config.toml
num_hidden_layers = 15
hidden_size = 384
num_attention_heads = 3
num_key_value_heads = 3
head_dim = 128
intermediate_size = 1536
vocab_size = 3260
hidden_act = "swiglu"
norm = "layernorm"
norm_place = "pre"
norm_eps = 1e-05
positions = "rope"
rope_theta = 10000.0
rope_fraction = 1.0
qk_norm = false
attn_scale = 0.0884
bias = "none"
tie_word_embeddings = false
parallel_block = false
init = "uniform"
init_std_qkv = 0.0268
init_std_o = 0.0
init_std_up = 0.0268
init_std_down = 0.0
optimizer = "muon_variant"
learning_rate = 0.00955
lr_mult_down = 2.0
beta1 = 0.95
lr_head = 0.00357
max_grad_norm = 0.5
warmup_steps = 200
schedule = "wsd"
decay_fraction = 0.743
decay_shape = "pow"
final_lr_fraction = 0.0
batch_tokens = 65536
max_seq_len = 2048
doc_mask = true
train_tokens = 381400000
max_steps = 5820
dataset = "wikipedia_en"
MLP neurons of a small language model. Each row is named by its layer, matrix (gate and up: input weights) and neuron, and shows model dimensions 304-367. Each number is 128 + 24 x the weight over its row's rms, rounded and kept within 0 to 255. A neuron's up and down rows have the sign that makes its largest values positive.
After each neuron's rows, "fires after" lists the tokens most often just before its 100 highest values on Wikipedia text that the model never trained on; "fires on" lists the tokens most often at its 100 highest values on Wikipedia text that the model never trained on.

L3.gate1429 [136 132  94 141 112 195 143 136 113 200 114 131 119 150  95 101 132 129 119 143 153 100 164 114 147 106 161 131 130 174  89 160 160  99 107 107 134 151 108 138 117 118 127 111 124 124 121 121 102 120 105 115 134  67 140 117 132 104 123 123 134 176 139 117]
L3.up1429 [136 175 133 156 142 101 121 108 182  91 136  92 138 121 110 130 138 160 140 122 122 132 147 134 130 124 116 152 142 113 111 125 139 113 131 115 143 132  74 136 120 132  98 133 102 139 147 105 151 127 136 191 151 161 147 135 150 127 170 130  85 111 133 108]
fires after: "\n", ";\n", ")\n", " was"
fires on: "-", " original", "(s", "ight"

L3.gate378 [163 135 144 121 120 113 161 120 133 115 162  93 131 130 163  98 120 109 125 118 153 104 161 115 108 110 132  99 194 133 123 148 116 133 124 159  86  88 144 124 104 133 145 140 141 138 141  95 130 121 114 137 125 112 100 117 165 115  84 133 120 179 163 106]
L3.up378 [125 111 160  94 146 102 139 117 137 118 148 137 121 170 168 130 171 141 161 128 132 107 113 128  97 111 158 137 159  90 100 156 115 142 138 144  77 122 109 144 107 141 138 142 125 143 152 109  95 157 157 184 131 147 119 163 156  89 174  98  98 122 142  94]
fires after: ")\n", " l", "\n", " p", ";\n", "r"
fires on: "-", "en", "ay", "un", "y", "\n"

L7.gate78 [171  93  88 128 136  86 123  88 129  79 134 198 119  84 125  84 153 114 138  79 111 134  97 147 146 128 136  76 116 148 131  90 122 145 113 104 135 130 153 146 101 124 160 160 143 130 148 169 145 131 126 129 117  99 160 143 130 163 148 128 130 126 129 127]
L7.up78 [133 115 145 144  91 123  97 127 157 128 118 138  83 130 160 124 129 133 125 143 134 131  88 133 114 155 122 105 107 132 149 116 121 176 152 118 177 114 123 104 161  92 151 115 130 111 137 105 127 118 131 128 115  88 105 119 135 160 128 137 165 110 126 123]
fires after: " |", "19", "20", " ", "–", "|"
fires on: " ", "0", " Team", "00", "10"

L7.gate1122 [106  95 139 135 117 136 162 131  77 132 167 134 145 119 138 130 145 120 168  89 139 161 140  80 138 136 107 113 101 130 164 147 121 120 129 150  97 138 124 135 116 134 156 124 134 136 103  87 145 157 132 145 141 124 161 166 132 130  90 126 127 120 163  99]
L7.up1122 [146 138 123 105  95 116  89 120 155 144 109 137 180 112  87  96 139 121 102 135 158 155 119 126 154 106 134 181 108 129 111 127 115 138 115 122 135 187  98 157 143 128 152 122 132 115 135  85 101 135 113 127 103 152 152 144 106 129 112 134 143 171 149 143]
fires after: " Al", " as", "h", "-S"
fires on: " well", "-", "on", "v", "-S", "iz"

L7.gate493 [154 152 117  90 168 131  54  78 123 123 128 174 100 130 113 150  83 121 125 144  77 111  79 167 158 133 119 106 111 129 171 113 123 126 120 137 140 129  82 154 136 119 151 171 158 160 115 120  94 137 134 128  92 171 113 112 113 109  99 124 114 140 120 137]
L7.up493 [116 159 133 120 101 133 123 148 116 104 136 161  87 154 153 116 134 169  92 115  95 144 105 131 159  80  75 127 118 120  87 104 146 148 155 161 147 147 110 153 117 137 117 106 118  81 125 131 145 113 118 139 136  49 131 136  84 109 111 137 100 133 135 128]
fires after: " |", " ob", "10", "(s", " b"
fires on: " ", "s", "0", ")"

L7.gate754 [141 146 159 117 162 139 109 100 121 139 168 107 125 127 127 123 137 153 116 125 134 151 127 119 158 155 161 156 149 174 107 139 151 122 128 125 127 118 138 144  88 172 126  75 136 170 153 153 111 133  86 140 143 119 103 176 114 111 153 118  97 113 140 142]
L7.up754 [135 170 113 136  90 122 130 148 131 115 105  98 130  89 134 129 114 148 110 110 105 143  93 130 198 130 116 148 114 152 150 123 151 142 120 148 124 137 137 107  63 141 101 107 127 107 115 139 121 151 146 125 143  97 112 134  70 111 108 127 113 130 143 123]
fires after: " |", " Che"
fires on: " ", " |", "–"

L7.gate299 [119 139 135 146 103 110 166 152 108 165 160 128 120 133 131 100 109  90 144  97 114 114 122  87 124 157 121 123 151 154 111 116 128 146 138 153 131 116  94 145 123 128  87 123 156 117 122 107 122  90 133 147 171 168 113 140 140 119  89  93 143 121 137 152]
L7.up299 [115 191 105 157 119 136 120 126 159 114 122 159 133 142 146 122 145 177 119 136 139  92 104 124 153 127  98 175 163 113 134 120 127 101 124 166 144 158 106 147 117 135 102 113 148 134 166 170 137 172 128 157 172 116 122 149 125 143 118  76 135 153 119 145]
fires after: "al", "m", " B", " b", "ag", "p"
fires on: "al", "b", "n", "c", "art"

L7.gate1014 [133 159 117 124 121 118 118 163 128  94 144 154 162 114 135 121 104 130 103 118 121 120 137 137 155 140  96 114 112 143  81  94  80 132 109 134 144 134 107 148 136 101 128 124  93 122 138 120 136  88 113 131 137 155 136 125 121  97 135 114 131  92 129 109]
L7.up1014 [120 120 152 134 163 108 144 152 109  74 121 127 151 131 130 118 159 144 163 116 171 130 134 121 117 180 141 132 143 117 123  90  86 101 152 154 116 134 125 133 116 127 110  73 143 171 114 159 108 173 130 147 162  98 158 145 160 152 128 153 152 107 151 138]
fires after: " is", " was", "′", " be", " were", " of"
fires on: " the", "ource"